Part of a small language model's weights.
Size: 8 heads of 64, MLP 1344 SwiGLU.
Architecture: RMSNorm before each block, rotary positions, no biases in attention or MLP.
Training: a variant of Muon for these matrices, 1290M tokens, 9842 steps.
MLP neurons of a small language model. Each row is named by its layer, matrix (gate and up: input weights; down: output weights) and neuron, and shows model dimensions 208-303. Each number is 128 + 24 x the weight over its row's rms, rounded and kept within 0 to 255. Numbers have three digits each. A neuron's up and down rows have the sign that makes its largest values positive.
After each neuron's rows, "fires after" lists the tokens most often just before its 100 highest values on Wikipedia text that the model never trained on.

L4.gate1172:159109117127146160090104148120128121115119105131108120162150118129139113123142150107079112154138133140179164137074131090145096172131126106108148145137128136135131128153160081107157145132132118127144117094149139128117100108157127135147114122130133170095105124176125086156093157104150103095
L4.up1172:146128100140124162120104101116120098140148179093106106136134129126111144118145107150143110136095133122129131172121086098167137132160118154101114142123124191111083131134135231113095144129157132113124138158160079117112142091115086139125126146129084145111123129137088120132107139155101121134
L4.down1172:115150121102126142110127116136123152138156152132117087129110133140102128104095098137150088096104135138148156180134112116122104120126154172105122136122155174104119131119110145143130156109124139148119165107124078123105142114124136155114096122122112119127126120096062103153095138123130107138
fires after: "\n\n", "′", "\n"

L5.gate553:067130119139164132127155140118152139133136159128167063119140142167150141129112132165151144133126144109145125138142130159136124078158132131162145083179132159116129123123159127191118134128141149150129157139144121125133123183164128131141115143126111134106139123116113165145137142070112134134
L5.up553:153094132093131112142105135166147172131174124158146135106133140171133137102134142106149125113148141090125151134088131160114160156124174147138164096114123145136118169143200171107101149114131108147144130148099137115099167114182128114126126143098136099184122154126144147140139137080152118152
L5.down553:123161115116146109160134145161124135100160109112105140133103098181137146112159146113119140121154144128116123102101132153136138150123114128112142136107139104099170132155155072103142148070132111110120150141098156139124121149122118135130110122096151118076127128118143171082140072125098109132
fires after: " b", " B", "B", ", B"

L7.gate872:114155107138120107117152135110107144162154129138114103093107101082119122140094139124082105129111127104200147174146106118150088148142133115130117154093085083101098129152116131154097122135114113128095150100066134146128122108140135117104093148161116094141177102145122133145151116155157126104
L7.up872:107110138130124127101162149136106135084145115143165087129106089088144110132160161121111151121127147160182156137101117145119075128153070158129124128172100138111118110123120136109107120141126170125115115110105127155142094109159172113125123129116103116137124105130133184134186123140148112141
L7.down872:122135115145138095123148135126106108110142132125133129102128116114133107125128170112146134156122136115161145142143101108095125092155119169139108141098116137140163121109112115149120140123119149132099122112126130163144116118147161159101105113130103122138167091128123151126133115140124122144
fires after: ".", " |", " |  |", "s.", "\n\n", " |  |  |"

L2.gate885:092163111130169091120110156149121133107142131139121137186117150132114064153119177143152131167186132115137128114141095152119131092133101143135125157132141126163193153119109105116114123113118136162079101120121107133094132132121128094136101155126132157120152132132154136111111072081166143156
L2.up885:150151127153160135104096161122125135129138129120121153179126114125090113126147139146136157138157163112149100141126118145094132106113112131115155124128179143110117119105138101150149149130122114200130085133147126160118095094118131129115095162139163171100168139109167168174115104094119093173
L2.down885:154106155130168133109129109129124170091123124102115114195104131152109109115161146157148162165145131080127126157136094139090096122145150146115118094156150158148124149126125129128128161135139125192130124157147131140139107093141118127131127180156174151087153167133154132150141099156130124140
fires after: "2", "1", ", "

L9.gate1179:144094117111123124146099150138141131132157136144152072139126120167153098145135140161165129108099136158130152120168108131110074134131120149088172088120136117127151116091129129142167090144087101106153122114135140169147138129193109108142132130077108105089149177077155129129095120111138086116
L9.up1179:144101163157131109125109137124099129105175066090126130100104128140123089111125152127112091144130155096151139111137169103158120146077122111139124123096177122155106097132130142105140101138124082143145108124103088147096085108129149147091105127111129174108141099171099115158161103152116089127
L9.down1179:146082156079111084107118106134103138109177113063185106109155139144118124146149116185133118152124139152115136131107150094102132138087111131137134124104152116135150145099155072120127138103168129174130113129120143174160087122100142092124126110114151129156131115140126124170117128122087105109
fires after: "–", "0", "2", "25", " | "

L4.gate552:138129153169134156084109125068147149145168111137161112103117155148136145105152135117119180145165141121120152132112106125124130161160170163113108121163131165099120141124163120137135137144137122145093102138154120084104123158089155143147122113099106109147125095115137141117141134129141111151
L4.up552:121117100174125113146114157091111121103152118153100139144142125109150090126114143106164122116086089095109149164117136168104129102115142166132063119138118149125092138153130105140144132113140138125166105128127090107151107106103093132145133147100148152140137146095110101143155129099107105161
L4.down552:115132140176095157071143125109120113139139122079165102093177094152139163113135131140096164159144141113075161129126135129109138086104140146088172115155082108128125137105120107126130172130133163141135134107138171120071077139142119139114096128129083068115136089111113111127105124114138095117
fires after: " B", " b", "-b", " in B", "b", " \"B"

L2.gate1117:151096128160135095109087121117139087159153142164192167147109175120180110143121101122123134108117090112142128099154189127103172117099102118076118180132125129117142105145145134160133130125123125065143151112179143166122127152129138144144153150101122114143138150136151095129078113109127113094
L2.up1117:152092153142108111120084139117130091174144169176169127144131145129154144190129105140115147121103122102140150111161167148110149124097096115058133177135142103132158114144163140171169112137155140093112117126158135164115149136147118142122148120104110128148137100131139109151111109096108104080
L2.down1117:135147133152128125142116144140152085138122184173181141169162137066098100134154089141121133138156109135152153130122141127127139089109117127121124155136095131123130112175092161191146144126140116094137108107149116157103143123137141157103131152106075132136158121117137113153132110133131145102
fires after: " | ", ") | "

L4.gate913:135120124132137189125142143158139094119136121141151101087123134123130089103103143082137082163109145115118153121107150106136102145154145154089098134120146105117096092102138094151157131147062141104130129097110185172061130169139130134145159165167137158115114132119105076119101105113134081104
L4.up913:160160093114111104122154122154154110107144123110189101108108125091071174118083115085128097090085082102149130113125125125140090119105151117129156108113133130126081115133103120129113174118102124148108115121147195153123139134182121127146182084141122120167141111083118126151104071144160114148
L4.down913:131116061142108082152137114113102143127146125146144121089121103120104133100095088132121119152127091098123140127111101143163165113111129107185132119111117140131163142124112103084128148118093089173100119112130151135102129116124144112145170100114131137127161140122076090142156071117134066128
fires after: "2", "1", "3", "4", "0", " releg"

L7.gate838:183145120132156128102126117117127134114118113122121147125157167130090114155138148077085120116107126160137121152169134093130102106142121102098108157133098124110091120106105079121082125110133109152098099112170149168150150139130090140123141113143106146135131152123125111084091148103192100091
L7.up838:127106086192136107120097107135137131119119123100143145119141114142124171155132127097091108094119100131094163158164149086173099145149116121115108157139103099115137135094125090139156147127121109175114120105157183132126115100118075171136111097146126186146099083099132125101116087124138135078
L7.down838:119152111142136120132170174132140130077127086157158113116138099137158153131140137108127146138115124098113123146112130051126126120122173090141108163139138145123144095129123139126117122149154115111148157133143180168138124110142129125140112131090129182125126148131143112107116153124142136082
fires after: "–", "1", "2", " | ", "0"

L2.gate1289:117132114148142127139147134144130162150120126105120140089144118161143111166100144121079162109142154112112122131101190115139116132125120097116098109158138168100085158102135137148086126109133147107168137100119126154159152139125109204141120123111147106150155112111183148133165135117147101089
L2.up1289:090111128156158152098155134167150138186135135116128152144117107143120125126157140100119175117107174140118108116068173132123138152169139114109099109138093126111138148169121090141115114112113157102154123120126135175149142112130138161135096115129113126145137128099102122106151124128113101123
L2.down1289:075129105110175122165166128201101108124158121101141109099160120108136136132126168100112148110120088113088119119152174130131160133144078127134103141198120120110089114130158141163051156137109129167146157098115144152118144117131157166133128142143139133148093129076115147127133126123089114116
fires after: " |", " |  |  |  |", " |  |", " |  |  |", "\n\n", ") |"

L9.gate8:106126155157102148114112126138132150108160111145144141144132136135114116148167105152154160099149083153170128145130157132136160133155089154118112149143126156158123174126087141130127151131103101107111124163117142118121152172110119108102100144130121135145146143127156142151132128149130109159
L9.up8:151084073156113150132094139132105125132149117131129172134125123142115136115141121130114150129111117135147180149116119158095168141140139126106130154095129158131147118147136098201092139143168141152157099078134103147142116158108114123102175133078169152139167128168085139181096121129147111136
L9.down8:160057116146155166132106154130121157133141140077154140161115103141136163176144109123124149094092138096146141129126145135073131187137124154153100108075124098127126134128116106138111135118131150129139126125142082141125117130118120137130117112102161142149158117132134118150140128102164137107
fires after: "2", "1", "\n", "–"

L4.gate75:146118118125171158104154129147090112144073085126121116126102126150114113141093117121107110104117130091132113121119122109078127153128114148146122142139117163102097110116146112094146138156072154111126037138130106156164098168163150106166118139059139114097142086103166114166132136127143176111
L4.up75:091190128141128134132159119129171083130160137087139163166168096108156130139154177125150184121111148121113149123112113160136126150099117129135121141116117079143174137127162148133160099132120130139109120134124181102113130108131117141121130139159125136149148145148132112146133124165151150129
L4.down75:127134121154152096135180080132164122117139149132128167141139119121131123097100114117136142134144131141167156133117118125124088138117114164141110119089126146104119117120161090132170119120120136147127083175130102118147140186153146125146098163105146143124146131142146099164169099110148146107
fires after: "1", "0", "2", "3"

L2.gate192:167111109145130090124094152132148099146109116153097113103151156112152127119128100129118117139140146132114159122180135128157157114144089128187128130133116149075184129122086161126095148097098108120158143115194152165127117137114093141133134130118140108123155099158131132126103135108119123147
L2.up192:161111119144164124145104137114105124062149115099124094151147124114110140108166149099157123133112122145151161129154110140118142134161135121150147141132163134128126100119119178160108144094097092113152143137136147161138109131095095140120146157110129100137139081120116126102129132129104118119
L2.down192:174112091172166113153117123138116124076138120106115123144144156106122116091148146100152160133141136139127139138150136132110118097140160099138145148135158121147113135138139169143110195082123081122144117147106137115138139115124099139094140116125119112119146143143102123114139122128121138097
fires after: " | ", "; ", "th | "

L9.gate573:120180154100147127160128149139113141146178146116138137124125120134119140126113126163129125112172126124119096142136111123129108154168130139086104133166078160130125122114115114093121132119136155146118109138173148076136116126144136131168112127141111134109161161123159158089098119077164152152
L9.up573:093146145105135088154161121130128133140123140153114131102163175108189110085139101171146137155149129155137103100126109078159126145095116142055115143131112136137135109146100123133164138119172147168122115144138133090126092122124142174102074150133152083115177148125123127126144114103156133140
L9.down573:109112129115143073169155089117126134110116143122135164140108151138153155173125151176113156114158100143156133107123124154153098112157106166115142187183098150143125085145098174139160139114184132184115105145136156108151134121106151169124123126136114106105136130142105146150102142099150112136
fires after: "1", "a (", " Ros", " ("

L9.gate50:134108113147160093080139129131101097124105095155101093083152092124137142136130160129132151110139159108107140141138146142117139153130148122100170108096116127112115113124144083133173129149099127142102101133134145136132154144105110106146124094145115121144149053127141104142163124137135141108
L9.up50:145140093116089131098153166138133164119162139150114132125160157117162179122114113125113127136112119163133153094127131140116096087129181156119139123113146166150109110113102117119137156112106092149086160147148114165114103103162122152121168129156152151131128157126110116115123123127134116108
L9.down50:141108091126121159139172102103092123156123130130139132141152098124131134130117138122152118116141126150142150190099115135131103098113180123134146140121154081146136124158077113121142106162102125096109069121114169119155117183110138099094118124131138145147161107152120075118115095152114122131
fires after: "3", "1", "4", "2", "5"

L2.gate759:174108137137118194116092107135169181114123134135147096120123118160137131171137129111083125159139141129145139130151172133113168125125131130159173163115128161149162139104123116169092146110088110088127115146166113160153140069166074117169170127142128148108142121146146159166132157125148131133
L2.up759:167144117121121139128082114141167139105158131108167132155114128152111138133097125132114124055129151139110121079101115128103116129132129098113122161114145142153164148127137144152127098112075150100119116096189135112182110103176060169131148109104086110106111099119111117136125091119141101146
L2.down759:175141107094112140148101091135158185144150140130147123151139162174144153128157142103115096102134121120117126114143153142128107107150132082151124144170141136155135143152122147140101105080074121151109182113159144155176129084114089128151155102135111126100129103114183101135132083157100164152
fires after: " |", " |  |", " |  |  |"

L2.gate257:119089135114149114098161112157137123163109144122093125166148115111081124098128134121130138152180127129134056140151127115108147133151132106129122176121167178175116177094140119144099131134118160176085119107134157120153104145148157109131108123136146138152137149177094095119122118121117134122
L2.up257:110087143109155101107147108139138122158126142128088130154141108107073118093133152120143125153172126125142056135152138111101148140157137122129115167114159161179113189098149128142115130129107160168093134123140144128165113143147148104133110145125131142165141137172083101113103116125105119123
L2.down257:125116123095098172103154142150121149152120176112108127070101150123130126096126114105104122092150141088158125143091121105122179108116146147126082175119152150137128128130126091170112135153141155140093132103145155106156137140118096134112093119102165107141110119158071119109117136156165145164
fires after: "\n\n", "=="

L2.gate1214:150093134146143128157156140164127072103100114122178085125117132098124136082115134121064133125145151133152139074096162107100146130103100121181132121161176108119092107107151106143136096128123126144114140135122157122165150125153140175129111137108118136123121146119174102114129166116141112131
L2.up1214:090131117144108103101136080135128170130153154150147148123140145136127083138139103117129127123118158094138136116148077153148106083109165053117183152109094120168170130149117124139129148092122111108171114124156170152121100190105143097116164106124137080074135102121122098134153109150117160094
L2.down1214:130149114158141108087141114123137163148125094143116133112133114092099110115166111119174121098132149080132126114144085145153122130116139094129207140102124137150142146146127155152077155103126109096152120135177140149119089193104155084136169117078131103094142117112139144130149149160110168096
fires after: " | ", "th | "

L2.gate1262:153077100104171142116111119088150150091147151185099149142142177139124141132143141105129141139102138116203166134138138128159167098161113081119100140133134125078128120070145149112148104119121098128119152082143106127155113107138133146143126124148145115123137136159111088123163132134119155136
L2.up1262:119120075078168141125153120116116151092147113120120137144124156120122116123178149097128098122101144101219129155125141136148143096120146133136113147099128135086140110096141161150138128117133111139121165125148129137146099137095115100139174123126126097084138120131071123131144136168154146116
L2.down1262:137154097088127113120125131139125143094144114141101132124145132143132100121118131093128083116105151111196131154122105122163141101169177126150141151086157130120132118101143153137142115101151112163134153118140143125143112139101071102150124088103162082094135162158097098126128121161161140106
fires after: "\n\n", "\n"